config = dict(
    n_layer=14,
    d_model=576,
    n_head=18,
    n_kv_head=18,
    head_dim=32,
    d_mlp=2304,
    vocab_size=16384,
    activation='swiglu',
    norm='rmsnorm',
    norm_place='out',
    norm_eps=1e-05,
    positions='rope',
    rope_base=10000.0,
    rope_fraction=1.0,
    qk_norm=True,
    attn_scale=0.177,
    bias='none',
    tie_embeddings=False,
    parallel_block=False,
    init='trunc',
    init_std_qkv=0.0207,
    init_std_o=0.00391,
    init_std_up=0.0207,
    init_std_down=0.00391,
    optimizer='adamw',
    lr=0.000617,
    beta1=0.9,
    beta2=0.99,
    weight_decay=0.2,
    lr_head=0.00421,
    warmup_steps=511,
    schedule='wsd',
    decay_fraction=0.852,
    decay_shape='linear',
    final_lr_fraction=0.0,
    batch_tokens=[65536, 131072, 196608],
    seq_len=1024,
    doc_mask=False,
    train_tokens=1378000000,
    steps=10921,
    dataset='wikipedia_en',
)
MLP neurons of a small language model. Each row is named by its layer, matrix (gate and up: input weights; down: output weights) and neuron, and shows model dimensions 16-143. Each number is 50 + 10 x the weight over its row's rms, rounded and kept within 0 to 99. A neuron's up and down rows have the sign that makes its largest values positive.
After each neuron's rows, "fires after" lists the tokens most often just before its 100 highest values on Wikipedia text that the model never trained on.

L6.gate1708:41 34 57 57 76 50 49 49 48 75 60 49 22 34 45 53 47 58 40 81 37 68 42 54 32 46 74 60 61 58 41 65 54 41 44 62 45 24 66 50 41 32 47 53 49 49 48 42 50 56 53 36 57 48 35 32 57 50 64 67 39 54 51 59 60 56 47 26 31 46 51 47 45 42 28 62 49 55 43 46 53 41 69 50 61 57 38 52 51 54 45 51 51 68 52 38 44 57 37 46 55 52 53 60 39 60 45 22 38 43 32 54 50 51 42 72 37 51 64 39 71 49 40 69 37 35 42 39
L6.up1708:54 44 44 53 37 46 37 61 56 78 55 43 60 50 48 44 44 39 68 64 35 56 51 59 32 58 52 47 29 58 53 71 54 44 60 67 53 43 44 58 45 56 37 46 29 65 52 55 41 52 56 48 44 36 66 44 42 49 58 35 48 44 50 55 53 55 47 47 54 48 46 52 61 34 58 67 59 41 50 40 28 42 36 44 43 45 62 57 43 59 65 50 42 54 44 44 48 66 50 65 42 62 31 44 51 29 38 35 46 67 59 29 41 55 48 42 45 39 26 44 50 52 52 52 38 37 63 39
L6.down1708:40 32 51 52 58 43 43 55 58 43 47 28 46 50 57 54 44 46 56 44 71 62 33 35 51 47 34 61 54 44 46 48 50 42 29 49 53 33 45 59 48 47 60 52 42 55 46 59 43 51 47 45 43 59 56 47 45 39 34 51 42 65 66 50 41 42 61 65 41 47 57 51 44 48 34 40 47 65 56 49 52 49 56 61 52 63 44 49 56 49 49 36 59 53 48 42 43 57 44 46 56 58 43 54 55 42 65 53 53 65 63 36 49 35 50 57 47 60 59 47 40 43 49 45 52 43 50 51
fires after: "19", " was", "18", "20", "17"

L6.gate1421:38 40 51 41 55 57 42 59 55 53 42 57 64 37 49 52 55 43 50 40 53 43 60 43 60 54 38 41 41 51 31 55 45 44 46 42 48 49 67 35 48 51 47 50 42 59 57 38 39 52 44 58 50 41 56 47 60 50 49 45 57 59 63 49 50 53 34 41 50 42 32 22 49 41 51 51 59 58 29 35 53 65 54 33 52 68 44 32 44 49 44 28 35 45 57 68 25 46 59 50 47 48 51 46 44 36 45 35 49 46 26 52 38 43 44 50 34 72 45 69 69 47 50 51 40 44 17 45
L6.up1421:30 44 56 57 42 62 59 50 64 36 39 54 38 31 65 47 69 42 52 52 50 51 54 54 62 59 54 53 66 35 50 59 57 42 47 27 44 42 40 53 61 51 52 43 33 57 54 42 52 51 45 36 47 60 63 36 51 46 48 32 62 40 52 48 54 66 37 41 44 49 51 30 51 63 53 46 58 57 55 63 47 61 47 48 43 37 35 51 61 49 48 38 70 62 54 56 21 34 48 63 47 38 42 56 43 64 38 54 52 63 37 27 51 49 62 65 54 51 28 45 37 53 37 52 25 44 41 47
L6.down1421:47 48 43 60 47 48 34 45 54 58 69 53 51 57 48 40 44 60 52 47 64 61 56 68 55 56 64 43 49 48 62 54 55 42 54 39 47 44 57 49 67 40 55 30 38 68 56 52 53 46 44 42 44 60 52 48 43 42 50 53 49 45 72 67 37 44 48 50 47 59 44 49 43 48 39 48 52 55 43 52 43 52 53 42 38 56 41 67 32 48 60 37 53 56 56 39 52 41 52 34 34 52 36 45 68 68 51 55 32 40 42 51 36 38 49 59 63 37 58 56 58 56 40 73 58 75 57 49
fires after: " ", "–", "."

L4.gate1000:46 61 21 56 49 78 52 42 49 54 59 38 25 51 54 49 57 52 57 45 50 34 51 57 57 39 44 39 58 48 54 56 49 56 41 56 43 47 58 63 45 32 51 52 56 45 63 32 59 46 60 28 50 41 49 49 56 49 67 38 48 52 47 60 58 27 35 58 50 46 31 49 52 61 47 63 49 63 57 57 58 61 40 53 52 57 61 33 39 56 56 47 58 70 46 52 36 54 58 50 40 54 54 49 48 38 34 56 52 50 39 53 41 40 34 46 40 54 47 55 47 58 59 25 55 50 29 52
L4.up1000:39 50 27 28 37 59 49 54 65 41 70 61 16 42 37 48 54 48 45 41 61 54 55 55 62 44 49 25 50 53 66 60 48 70 52 47 60 43 41 59 29 34 42 48 61 47 47 33 59 44 54 42 60 43 59 59 44 66 54 30 51 48 47 51 51 59 35 54 78 49 29 69 38 61 48 67 60 38 58 52 70 56 45 49 48 49 56 48 47 50 51 50 56 60 36 53 49 58 51 42 45 47 46 35 57 50 43 47 61 61 51 53 42 59 49 50 47 55 55 48 58 49 43 51 52 38 54 54
L4.down1000:50 33 59 64 50 43 48 55 51 55 39 60 51 62 46 51 46 49 44 39 37 53 33 47 63 56 47 34 42 36 52 40 55 53 58 68 35 32 37 47 49 63 52 52 60 44 49 50 33 60 68 47 48 61 59 61 34 61 50 54 41 44 55 46 50 59 71 54 35 50 44 53 57 57 52 49 38 42 52 52 44 55 47 48 46 52 53 69 59 53 38 53 48 57 50 36 73 45 81 42 70 55 48 35 49 50 49 41 40 55 35 48 57 00 52 46 54 42 38 55 49 55 50 52 33 49 49 56
fires after: " ", "10"

L6.gate360:37 50 51 40 50 63 44 68 42 72 59 40 54 35 55 30 42 55 45 54 52 55 70 51 48 29 33 69 60 63 56 65 56 52 33 56 59 45 46 47 53 50 46 53 41 50 32 58 36 38 49 29 45 44 33 36 60 69 57 46 44 48 43 54 40 60 46 53 51 46 28 53 58 41 49 39 50 29 54 48 36 48 53 47 59 49 25 23 43 53 47 54 40 75 37 63 16 49 46 57 42 47 48 43 56 57 35 45 54 52 32 57 43 48 47 53 36 38 45 42 42 45 76 58 50 30 40 38
L6.up360:49 50 40 54 39 45 44 63 43 55 82 52 54 45 57 37 65 50 61 54 65 46 70 44 78 39 40 46 65 55 61 46 58 48 44 51 51 50 46 39 32 27 38 46 44 38 35 29 43 56 43 41 45 43 47 45 72 60 70 30 38 50 52 59 30 38 34 58 61 47 31 52 52 38 52 48 65 35 30 59 46 52 57 55 51 60 28 45 47 29 55 65 51 52 59 70 30 59 59 51 44 48 57 46 77 45 18 57 46 49 38 60 38 48 52 62 46 51 66 60 56 50 61 52 51 29 36 31
L6.down360:46 62 39 45 38 57 41 47 41 39 58 50 45 56 57 67 80 53 27 55 48 39 35 53 53 60 52 46 52 51 53 45 52 45 56 66 37 66 59 57 46 51 55 55 53 47 67 35 45 41 38 37 60 41 42 39 56 48 52 36 59 47 40 48 40 47 49 55 43 33 45 68 56 61 52 33 40 55 42 58 28 63 33 51 32 42 56 65 54 65 62 40 44 56 52 63 60 57 63 47 66 47 44 67 55 44 39 47 62 33 39 50 57 36 58 42 56 74 56 53 49 45 41 53 41 53 58 44
fires after: " ", " |", "′"

L6.gate116:68 56 43 48 50 65 44 38 56 50 66 35 52 55 63 58 47 67 53 53 54 31 52 59 44 64 59 48 53 49 33 55 47 37 47 33 49 24 50 52 53 43 55 52 44 59 53 62 40 52 37 45 50 46 29 56 57 52 45 53 45 56 56 57 62 24 58 40 44 55 50 35 54 41 58 50 54 55 64 36 68 32 52 37 58 62 48 43 33 44 42 59 60 58 44 59 50 37 59 34 47 20 65 54 52 66 64 46 62 59 52 62 49 51 35 55 53 54 53 45 47 60 34 36 39 59 30 62
L6.up116:46 40 59 46 40 63 27 54 45 45 62 46 57 58 48 55 53 55 43 69 46 38 61 40 29 54 50 46 61 44 46 53 51 41 63 43 42 41 47 38 46 57 49 57 51 47 68 63 45 62 38 60 63 55 41 42 44 55 68 45 79 76 30 45 47 56 53 55 45 37 45 46 37 49 44 58 22 32 39 46 52 35 43 45 51 54 65 36 59 38 43 53 57 57 44 55 42 31 62 46 52 37 54 43 41 52 55 54 47 52 52 63 53 62 53 55 69 46 52 62 70 62 46 52 42 42 43 55
L6.down116:54 50 43 44 57 28 50 53 43 42 52 29 46 54 49 45 54 46 27 67 51 59 53 36 40 42 33 43 59 45 48 48 58 42 48 63 61 64 53 60 51 48 39 63 55 55 37 35 43 53 63 51 56 47 48 60 62 59 52 60 51 47 45 38 48 62 43 49 44 40 58 52 51 49 48 58 31 53 43 54 51 60 49 42 62 53 57 33 36 51 25 49 43 40 61 46 46 45 38 59 44 55 40 51 64 50 53 47 50 34 59 66 41 49 61 48 40 37 43 61 71 58 38 64 46 58 61 51
fires after: " of", ",", "10", "–"

L6.gate261:49 47 58 65 59 58 37 57 54 58 52 36 38 61 55 69 44 63 59 39 53 62 57 58 68 34 49 49 54 43 58 34 47 50 36 58 54 30 57 44 68 49 48 54 39 50 50 69 55 47 55 48 52 30 61 31 47 54 48 54 57 62 48 66 32 52 49 32 37 48 39 43 34 55 47 63 45 25 45 55 43 45 32 35 46 57 51 41 46 49 59 62 47 52 64 56 45 46 53 31 57 53 51 69 44 50 53 51 59 58 40 52 56 39 32 55 64 58 50 44 41 36 77 64 58 33 52 50
L6.up261:40 57 59 57 41 58 46 52 58 36 41 28 51 46 50 59 36 77 65 53 59 60 46 39 57 45 51 53 77 57 49 51 49 64 45 55 48 38 50 57 62 42 51 43 23 59 51 47 50 44 60 53 62 51 61 57 43 44 50 62 56 53 45 65 41 51 37 41 47 64 31 52 63 21 55 47 40 67 41 38 52 68 48 41 57 38 48 42 59 47 50 34 48 45 39 58 49 52 51 50 48 44 29 60 39 54 44 38 61 68 41 57 41 35 39 29 49 54 42 53 46 46 49 48 37 56 36 64
L6.down261:57 55 39 50 59 49 43 36 38 64 46 55 44 69 35 57 53 62 64 49 57 72 54 54 42 41 57 59 39 49 59 24 44 55 42 70 48 46 69 57 51 39 49 49 62 44 48 64 64 44 39 47 26 42 60 46 46 46 57 49 59 64 44 79 40 41 63 39 51 76 43 59 54 70 47 46 49 48 48 51 58 35 58 29 63 61 57 55 38 42 67 68 65 69 32 72 70 49 45 46 44 45 48 58 33 49 47 66 44 37 52 44 59 55 55 51 38 55 62 56 65 34 61 57 53 59 48 46
fires after: " ", "."

L6.gate521:41 46 50 56 32 62 49 40 58 61 56 55 60 37 53 58 37 50 51 60 56 38 53 51 46 69 60 62 44 47 39 61 58 57 51 45 73 57 38 31 54 51 58 62 52 42 58 61 48 35 51 54 58 39 45 47 50 39 63 45 41 54 42 44 48 35 16 61 62 46 57 44 55 40 42 66 57 62 40 58 60 47 45 46 50 53 49 37 49 59 38 60 36 41 46 55 47 46 48 42 52 44 36 46 55 49 45 69 36 37 63 57 38 52 60 61 57 58 52 59 57 51 59 53 53 55 33 52
L6.up521:34 43 57 47 28 50 44 28 56 52 48 37 63 34 56 49 49 47 62 39 38 65 43 56 46 42 50 49 53 56 63 63 54 54 50 57 66 42 51 38 43 56 32 58 37 43 48 55 39 61 51 69 59 50 57 53 40 43 45 46 31 33 58 62 48 44 39 55 56 49 60 45 57 62 50 44 70 50 53 46 54 60 59 51 61 55 39 52 62 61 42 47 35 58 69 63 50 57 43 63 54 43 51 49 46 39 31 71 47 31 43 47 30 49 62 70 53 44 58 60 48 46 40 54 58 49 40 70
L6.down521:47 66 44 71 46 56 61 41 50 40 49 58 53 46 46 50 40 55 52 54 54 59 45 48 36 41 61 50 55 76 66 42 48 54 58 37 53 41 50 52 60 45 36 48 29 41 56 49 49 48 47 57 40 61 54 58 39 44 51 50 59 45 51 60 73 50 47 43 52 54 46 54 49 41 58 43 63 64 62 44 43 63 61 50 53 69 35 64 63 59 51 60 49 48 45 50 69 58 38 43 62 54 42 43 48 60 50 49 52 30 45 35 49 43 57 43 50 77 33 64 51 50 44 58 46 58 48 56
fires after: " ", ".", ",", "%", "24"

L6.gate898:59 53 53 45 56 51 56 42 43 74 49 34 38 42 48 45 50 54 58 56 57 52 38 58 44 41 55 47 55 45 45 60 47 37 36 54 34 52 49 51 43 54 59 49 46 70 66 50 34 41 57 55 53 51 52 48 62 45 81 53 45 52 45 43 43 66 42 56 38 53 45 39 44 41 56 46 67 54 50 38 54 49 51 45 42 51 41 53 51 44 58 50 41 58 62 49 44 48 42 52 38 32 68 52 61 31 66 51 52 41 28 49 46 63 67 50 35 63 51 35 59 52 70 51 57 30 42 68
L6.up898:61 47 49 69 32 61 52 57 52 48 52 54 45 39 45 56 59 62 45 52 62 39 45 52 52 51 57 55 48 39 34 60 49 65 40 39 53 54 48 42 48 36 67 38 48 44 59 52 62 53 56 47 30 41 54 51 50 59 56 58 52 45 65 60 51 55 45 57 48 56 47 45 40 32 42 47 71 65 51 40 43 38 45 51 43 48 42 48 46 52 47 57 52 31 43 41 61 44 48 42 60 58 40 45 51 46 51 33 60 56 47 30 56 35 43 42 46 57 52 45 34 42 43 40 40 35 51 52
L6.down898:39 43 58 49 45 34 45 52 47 57 47 52 34 29 46 48 51 53 38 40 43 54 54 41 48 57 44 56 54 41 31 46 52 43 37 42 39 62 42 55 36 50 48 45 50 59 35 62 38 47 63 55 43 62 39 62 57 61 68 56 46 43 63 59 57 49 26 38 52 48 49 51 66 48 55 30 50 43 44 44 47 45 59 46 46 41 56 47 43 62 25 41 63 54 52 72 55 48 52 48 55 42 68 43 56 34 50 62 62 40 59 39 33 64 53 64 74 47 64 51 38 49 48 45 59 48 43 64
fires after: "19", "18", "15", "17", "th", "20"

L4.gate1666:50 54 55 51 53 48 50 58 48 66 58 36 51 41 41 70 42 49 44 58 64 46 36 58 55 38 62 30 54 42 55 60 44 62 35 56 50 45 53 40 53 47 38 43 61 59 66 62 50 63 66 41 38 67 36 52 65 56 72 48 42 56 47 47 46 41 35 60 51 51 45 44 64 50 20 54 53 59 56 41 55 48 41 52 55 59 39 40 50 52 37 66 58 57 53 54 39 42 53 38 43 42 64 51 49 46 57 32 41 57 41 54 61 50 37 48 54 56 76 53 46 49 47 32 42 57 50 37
L4.up1666:40 35 67 50 50 49 64 38 61 54 43 51 26 37 70 51 42 39 40 51 41 55 74 58 47 33 38 36 34 53 48 51 47 70 50 39 43 44 51 52 41 61 57 49 48 44 48 44 56 58 43 43 40 43 68 46 57 59 51 50 59 39 66 42 36 46 53 32 36 51 42 46 43 45 47 65 66 60 52 45 59 45 55 46 27 57 48 56 45 43 24 62 63 42 46 42 49 41 42 48 59 38 46 60 49 67 53 31 55 52 52 55 48 59 50 61 42 49 56 43 35 30 47 37 45 46 56 65
L4.down1666:57 58 47 54 46 47 50 48 56 35 40 59 33 54 45 43 50 52 41 62 47 43 58 55 53 58 45 39 38 35 39 56 57 40 67 48 58 40 49 64 45 50 27 33 57 52 56 62 56 44 37 35 52 45 55 34 61 49 75 41 50 46 59 45 37 43 55 26 50 53 70 48 57 56 57 58 41 66 50 50 49 40 58 54 53 45 50 57 49 66 52 36 50 53 53 46 55 67 55 48 53 50 51 48 40 61 45 54 50 38 81 60 41 08 52 45 58 70 44 54 39 49 58 70 68 29 64 38
fires after: " ", ".", ",", " of"

L4.gate1684:38 37 47 55 54 73 55 58 56 55 67 56 54 52 34 44 34 46 67 48 43 53 37 44 54 54 37 62 54 41 44 58 34 39 46 56 45 45 62 47 70 56 34 61 56 54 59 60 47 43 54 56 51 54 46 58 40 44 46 63 51 47 59 57 59 49 44 47 41 54 42 40 58 31 53 76 47 58 73 60 47 36 45 62 60 51 67 44 40 42 53 40 57 38 47 53 24 48 52 57 48 32 53 46 49 39 62 50 52 59 53 54 46 55 43 50 32 50 45 56 49 49 70 45 43 50 40 48
L4.up1684:48 49 46 53 41 62 39 41 61 55 65 54 40 49 55 54 70 65 61 49 29 39 45 44 63 64 56 49 63 33 41 74 51 46 34 43 38 61 58 54 56 40 56 51 41 35 43 39 40 42 50 64 45 56 61 53 47 25 65 48 38 43 48 46 45 44 37 48 50 47 45 39 34 50 56 60 53 61 63 46 29 62 61 40 43 60 57 45 53 77 47 39 59 50 57 56 51 41 46 52 58 32 58 63 49 38 61 55 49 49 51 52 36 58 47 43 56 44 59 59 53 41 35 47 75 39 39 59
L4.down1684:45 50 48 59 46 47 53 45 50 30 58 39 49 38 55 60 47 56 50 54 52 47 54 44 39 45 64 54 43 41 40 55 57 54 55 64 64 45 52 48 42 52 52 50 43 58 37 46 61 43 36 57 28 38 46 30 61 56 44 47 34 47 44 47 39 47 58 35 53 43 47 53 47 51 40 47 47 56 41 47 55 53 54 45 51 51 49 46 39 45 44 52 32 55 46 46 55 52 46 57 41 42 49 45 44 61 48 48 37 42 60 41 44 00 53 42 61 31 53 49 52 44 49 48 76 45 32 42
fires after: "."

L6.gate1093:46 50 26 80 66 67 50 63 57 55 61 55 39 51 60 38 48 64 57 55 44 40 41 59 66 68 56 44 51 50 48 70 45 38 38 66 47 54 70 61 47 47 53 45 63 37 59 55 56 64 62 53 47 41 58 57 56 45 59 35 33 52 53 46 53 51 42 37 61 51 64 43 42 44 45 38 53 49 31 56 48 39 39 52 43 61 28 57 41 49 47 46 51 46 54 50 36 52 45 35 59 30 34 44 40 42 35 64 47 41 36 58 51 51 45 52 33 57 48 47 32 55 45 45 41 36 50 65
L6.up1093:44 56 59 53 43 64 49 63 48 57 62 47 42 52 49 37 54 37 28 28 49 18 54 55 51 57 73 34 42 33 31 44 49 50 44 49 46 48 19 52 43 44 45 44 50 51 50 56 58 52 54 40 43 30 49 51 72 51 47 49 60 49 48 52 63 60 53 47 51 44 54 66 39 49 44 40 47 48 49 57 50 56 54 58 38 44 58 48 42 46 47 41 35 54 53 46 57 56 49 40 46 48 70 52 48 56 49 48 47 48 49 58 44 64 34 41 56 47 46 38 53 59 61 58 49 60 50 38
L6.down1093:49 35 49 48 41 37 60 67 49 54 54 31 56 61 60 46 51 34 60 52 42 56 60 54 41 42 46 47 56 56 59 74 83 73 64 55 56 43 37 44 62 47 35 55 33 41 39 53 41 46 46 46 34 38 48 34 59 50 49 71 54 56 32 51 36 50 47 57 28 56 62 69 35 53 49 36 59 45 55 69 67 54 63 43 60 40 48 34 44 45 52 52 49 41 55 50 25 56 50 38 53 39 47 68 50 53 64 55 50 36 45 62 64 50 46 53 57 51 38 30 51 57 53 54 42 42 49 39
fires after: "20", "19", " ", " of", " After"

L6.gate1713:58 26 15 44 62 49 35 42 57 59 49 39 41 47 41 70 51 69 43 57 30 24 47 31 56 55 42 48 45 54 46 60 47 47 46 66 55 60 68 63 63 51 39 68 45 48 62 59 43 31 54 58 65 50 54 41 50 50 53 45 56 46 42 57 48 46 24 47 68 76 55 39 52 36 57 36 50 66 28 50 53 35 45 56 50 54 48 39 52 44 63 44 57 55 54 48 30 37 32 42 42 51 44 42 61 66 39 57 39 52 58 45 49 40 39 61 50 63 19 48 49 53 80 62 49 52 42 55
L6.up1713:53 44 22 55 41 53 48 32 47 46 56 49 65 38 54 53 60 51 59 63 40 42 56 59 51 45 34 54 60 69 46 33 72 56 48 65 47 43 49 50 59 62 37 59 44 51 34 56 53 40 50 36 36 57 48 59 55 56 56 53 37 52 52 49 54 65 60 51 52 70 55 47 48 45 38 49 71 34 54 50 65 46 53 42 62 44 65 63 56 59 46 51 36 55 46 62 59 35 54 32 52 59 42 29 61 65 52 67 56 60 51 37 63 40 60 43 45 61 35 41 30 20 51 36 56 69 48 29
L6.down1713:64 54 54 49 55 41 53 46 36 40 35 61 58 39 46 35 46 54 45 55 49 62 47 24 48 25 40 40 53 36 62 66 52 49 52 51 42 44 44 41 58 50 42 60 35 59 34 38 72 58 43 47 32 51 36 67 59 42 42 71 43 46 60 49 50 38 54 66 49 28 52 38 63 64 52 38 35 47 62 58 65 43 55 54 48 55 70 49 53 42 51 67 58 50 61 60 46 57 50 59 45 57 57 56 63 58 63 51 61 42 59 43 38 54 59 43 48 57 44 58 51 53 47 56 56 47 44 47
fires after: "19", "18", "17", "15", "20"

L6.gate330:51 39 45 38 61 59 50 52 44 60 42 40 52 53 55 46 43 40 59 56 55 67 45 49 53 41 52 56 52 34 58 50 49 47 32 55 34 43 76 55 50 42 51 32 51 55 45 39 44 42 60 36 43 30 31 48 53 60 47 45 46 43 65 46 54 41 46 44 35 60 62 52 40 48 52 60 49 49 34 47 47 43 57 33 38 71 50 50 45 52 50 42 41 50 45 46 50 47 51 28 42 49 33 43 45 71 47 36 34 62 26 43 49 40 50 42 43 58 40 42 55 48 49 59 54 36 49 82
L6.up330:56 54 50 50 36 51 41 32 38 52 39 51 64 44 54 46 53 52 57 49 55 49 39 38 52 54 57 47 59 45 64 64 48 36 63 75 52 61 70 33 50 63 51 41 50 46 43 48 55 55 50 52 46 47 44 45 61 46 40 49 48 59 61 48 37 43 66 55 62 66 59 50 61 39 37 44 59 59 63 51 55 57 42 58 45 54 43 39 53 48 43 65 27 71 42 81 63 42 46 37 49 56 49 39 57 56 48 49 58 21 43 55 31 53 69 54 42 55 49 48 60 60 50 44 79 68 57 37
L6.down330:63 49 43 64 51 48 53 41 41 42 41 47 55 39 41 53 44 41 35 46 54 44 44 57 22 50 41 64 62 48 47 39 45 62 73 35 57 41 49 63 37 39 59 53 50 47 44 48 35 41 40 34 38 58 51 42 38 40 46 64 49 61 41 51 52 49 44 48 38 48 47 48 54 38 50 39 55 52 67 45 60 43 53 66 55 41 50 50 43 44 59 36 39 40 44 51 31 56 58 53 45 42 52 46 59 35 37 41 55 36 68 48 44 42 35 47 36 54 38 31 31 60 47 39 35 42 43 62
fires after: "20", "19", "."

L6.gate1561:42 44 38 24 37 62 53 63 55 41 50 33 47 57 61 67 46 48 52 45 43 30 50 67 38 39 45 35 37 31 62 62 60 77 54 49 63 48 46 42 55 41 39 53 52 40 57 53 37 47 36 60 40 56 27 55 36 47 43 41 49 59 51 45 60 49 38 45 49 42 50 51 65 44 61 51 67 43 57 68 61 47 59 51 70 49 45 38 46 59 59 67 32 62 56 52 51 45 44 47 36 40 63 54 41 41 34 45 42 39 41 53 54 37 39 43 33 54 53 34 59 50 50 49 43 43 39 66
L6.up1561:52 46 42 52 45 56 53 47 53 28 73 64 50 45 42 36 44 38 61 50 60 38 58 47 52 36 50 59 49 43 66 48 47 66 47 32 56 43 55 40 36 50 45 47 48 44 53 39 39 46 52 62 66 59 47 64 44 52 40 30 36 68 43 50 65 42 48 64 52 51 47 49 52 44 48 47 43 61 46 52 48 52 58 53 60 55 55 46 52 43 49 34 65 65 62 47 49 44 61 76 43 41 56 69 51 54 55 43 39 51 59 51 52 52 27 64 46 53 48 29 68 66 62 46 62 36 59 56
L6.down1561:57 47 43 57 36 38 54 60 45 50 45 64 49 53 61 43 48 42 50 66 51 40 46 58 44 62 52 31 61 52 44 55 35 54 53 44 48 43 51 60 48 50 42 58 48 53 43 40 53 28 46 56 49 35 49 39 46 49 48 43 57 58 41 44 30 39 55 46 53 46 62 59 52 49 48 50 47 44 63 56 69 52 37 69 44 53 46 50 54 58 55 47 42 51 56 69 41 42 38 59 36 45 48 56 47 53 51 57 61 50 59 55 50 59 48 65 68 36 50 42 40 45 38 57 50 38 63 34
fires after: " |", " ", " are", " is"

L6.gate285:31 27 39 50 53 58 65 73 60 55 44 45 43 31 50 46 48 48 73 39 46 56 49 55 40 61 37 52 39 53 53 60 52 35 45 56 61 45 47 41 53 49 43 46 46 58 45 68 54 44 55 61 48 57 51 57 59 54 48 43 46 56 41 44 52 36 40 43 55 63 51 53 49 19 47 52 64 64 37 53 50 41 43 38 59 54 50 53 40 60 53 54 40 58 48 53 35 47 48 35 39 28 37 40 49 43 21 56 42 48 43 46 52 32 36 63 38 52 42 34 55 31 46 51 45 54 53 62
L6.up285:44 57 33 64 35 50 58 67 41 43 38 47 48 64 40 48 42 57 41 47 50 52 55 52 42 61 23 31 63 37 50 47 49 34 36 39 54 40 50 52 42 55 34 47 47 49 57 65 38 54 67 38 36 48 53 52 72 59 45 56 49 55 18 53 55 40 61 90 43 48 52 65 66 37 37 41 50 37 35 61 56 52 51 35 57 57 47 49 43 53 51 49 43 58 61 58 42 48 30 32 59 39 59 51 51 47 52 59 52 70 45 63 61 43 57 48 60 55 67 52 61 49 49 50 55 69 55 57
L6.down285:45 41 51 59 51 44 60 51 56 45 58 47 46 43 44 62 26 40 67 49 53 56 34 37 39 62 55 67 41 34 49 40 51 40 42 61 48 40 45 59 62 56 47 58 41 39 41 61 50 48 77 41 46 51 49 50 34 43 20 39 59 46 49 55 45 41 52 67 44 54 78 49 53 47 49 55 56 48 55 47 51 65 45 32 53 62 39 89 44 60 46 45 68 49 49 65 59 40 34 32 37 52 58 67 55 62 55 75 56 46 33 54 45 61 40 62 43 46 44 37 43 57 44 62 55 51 51 37
fires after: "19", ".", "20", " R", "ison"

L6.gate1924:62 47 38 48 49 53 47 49 49 41 43 38 50 44 48 53 49 33 46 63 40 38 55 48 61 37 46 64 62 50 39 65 64 63 58 50 68 38 53 48 70 62 43 41 29 52 57 45 41 56 37 67 55 44 38 52 41 47 35 60 55 57 55 39 43 51 43 43 67 47 49 35 49 36 50 47 57 57 52 34 71 43 44 48 37 62 45 51 44 67 29 60 54 56 51 55 53 34 58 53 61 46 42 39 38 41 49 68 45 46 44 60 39 39 44 57 25 71 46 43 59 45 69 50 59 34 32 52
L6.up1924:67 36 53 35 47 54 33 36 54 49 67 52 54 54 45 59 32 47 53 38 54 61 47 38 44 48 62 60 46 77 51 36 46 63 51 49 52 42 68 46 47 42 25 61 48 58 49 35 42 33 36 56 48 38 48 60 42 42 55 55 27 51 46 32 55 37 36 47 68 40 65 48 45 53 50 47 61 60 48 41 51 59 44 49 46 35 44 50 46 47 50 33 47 51 41 48 64 54 59 51 47 47 57 52 39 54 52 35 34 31 44 35 43 48 46 46 40 36 46 37 56 45 44 47 26 65 48 38
L6.down1924:69 49 36 52 39 48 43 41 65 58 44 40 52 73 51 65 50 42 55 53 65 65 63 53 40 69 40 51 52 56 47 52 49 53 49 39 48 51 47 43 45 37 46 62 51 51 48 35 49 43 47 75 61 73 50 48 40 64 53 44 34 52 56 44 38 59 58 48 61 45 64 39 41 46 52 51 47 56 51 51 51 59 44 52 43 50 57 31 54 48 38 62 25 48 71 64 59 50 58 60 27 53 64 43 56 45 39 60 41 52 52 48 39 55 47 54 45 56 58 37 41 61 51 49 48 43 33 55
fires after: " is", " was", " can", " also", "==", " are"

L6.gate1052:59 48 36 57 54 67 41 44 31 48 46 38 71 43 51 57 70 67 62 43 33 60 42 58 47 48 52 46 52 53 48 65 62 48 51 47 55 48 70 47 50 53 42 49 44 35 58 48 59 68 60 41 36 44 49 47 59 57 61 62 55 55 60 56 41 53 34 67 27 47 26 48 32 52 37 45 37 42 56 46 49 34 29 39 36 50 59 25 44 56 51 50 50 82 58 54 33 38 34 55 58 33 44 36 45 53 36 38 67 57 48 52 29 45 45 84 60 41 54 60 41 49 42 51 46 49 62 44
L6.up1052:48 48 49 42 49 53 41 46 71 35 63 48 52 70 40 49 43 64 62 44 54 40 40 52 54 41 45 41 45 59 54 60 49 38 52 70 42 27 55 44 42 42 45 49 52 40 47 47 61 41 52 49 60 41 58 35 45 44 66 73 36 42 49 54 53 45 60 61 49 55 66 53 50 54 39 37 63 29 56 72 51 55 41 45 37 52 52 42 45 50 50 39 69 44 46 56 49 39 50 40 75 43 36 41 53 28 65 53 62 44 35 55 44 38 46 66 49 51 58 60 66 41 37 44 50 49 57 43
L6.down1052:42 40 58 45 51 38 41 38 36 55 63 27 35 41 46 64 42 32 62 33 49 50 53 55 58 66 59 59 58 44 40 46 53 45 36 60 54 49 25 63 38 51 48 58 55 58 50 52 42 59 51 53 41 43 62 52 68 42 45 51 43 49 58 62 46 47 58 41 54 56 56 60 57 57 44 26 46 49 47 33 39 52 51 38 55 73 48 71 38 51 54 73 50 39 49 34 50 48 48 38 36 51 35 57 61 34 69 59 57 48 48 46 56 42 41 44 42 56 64 67 47 35 36 47 41 66 78 55
fires after: " "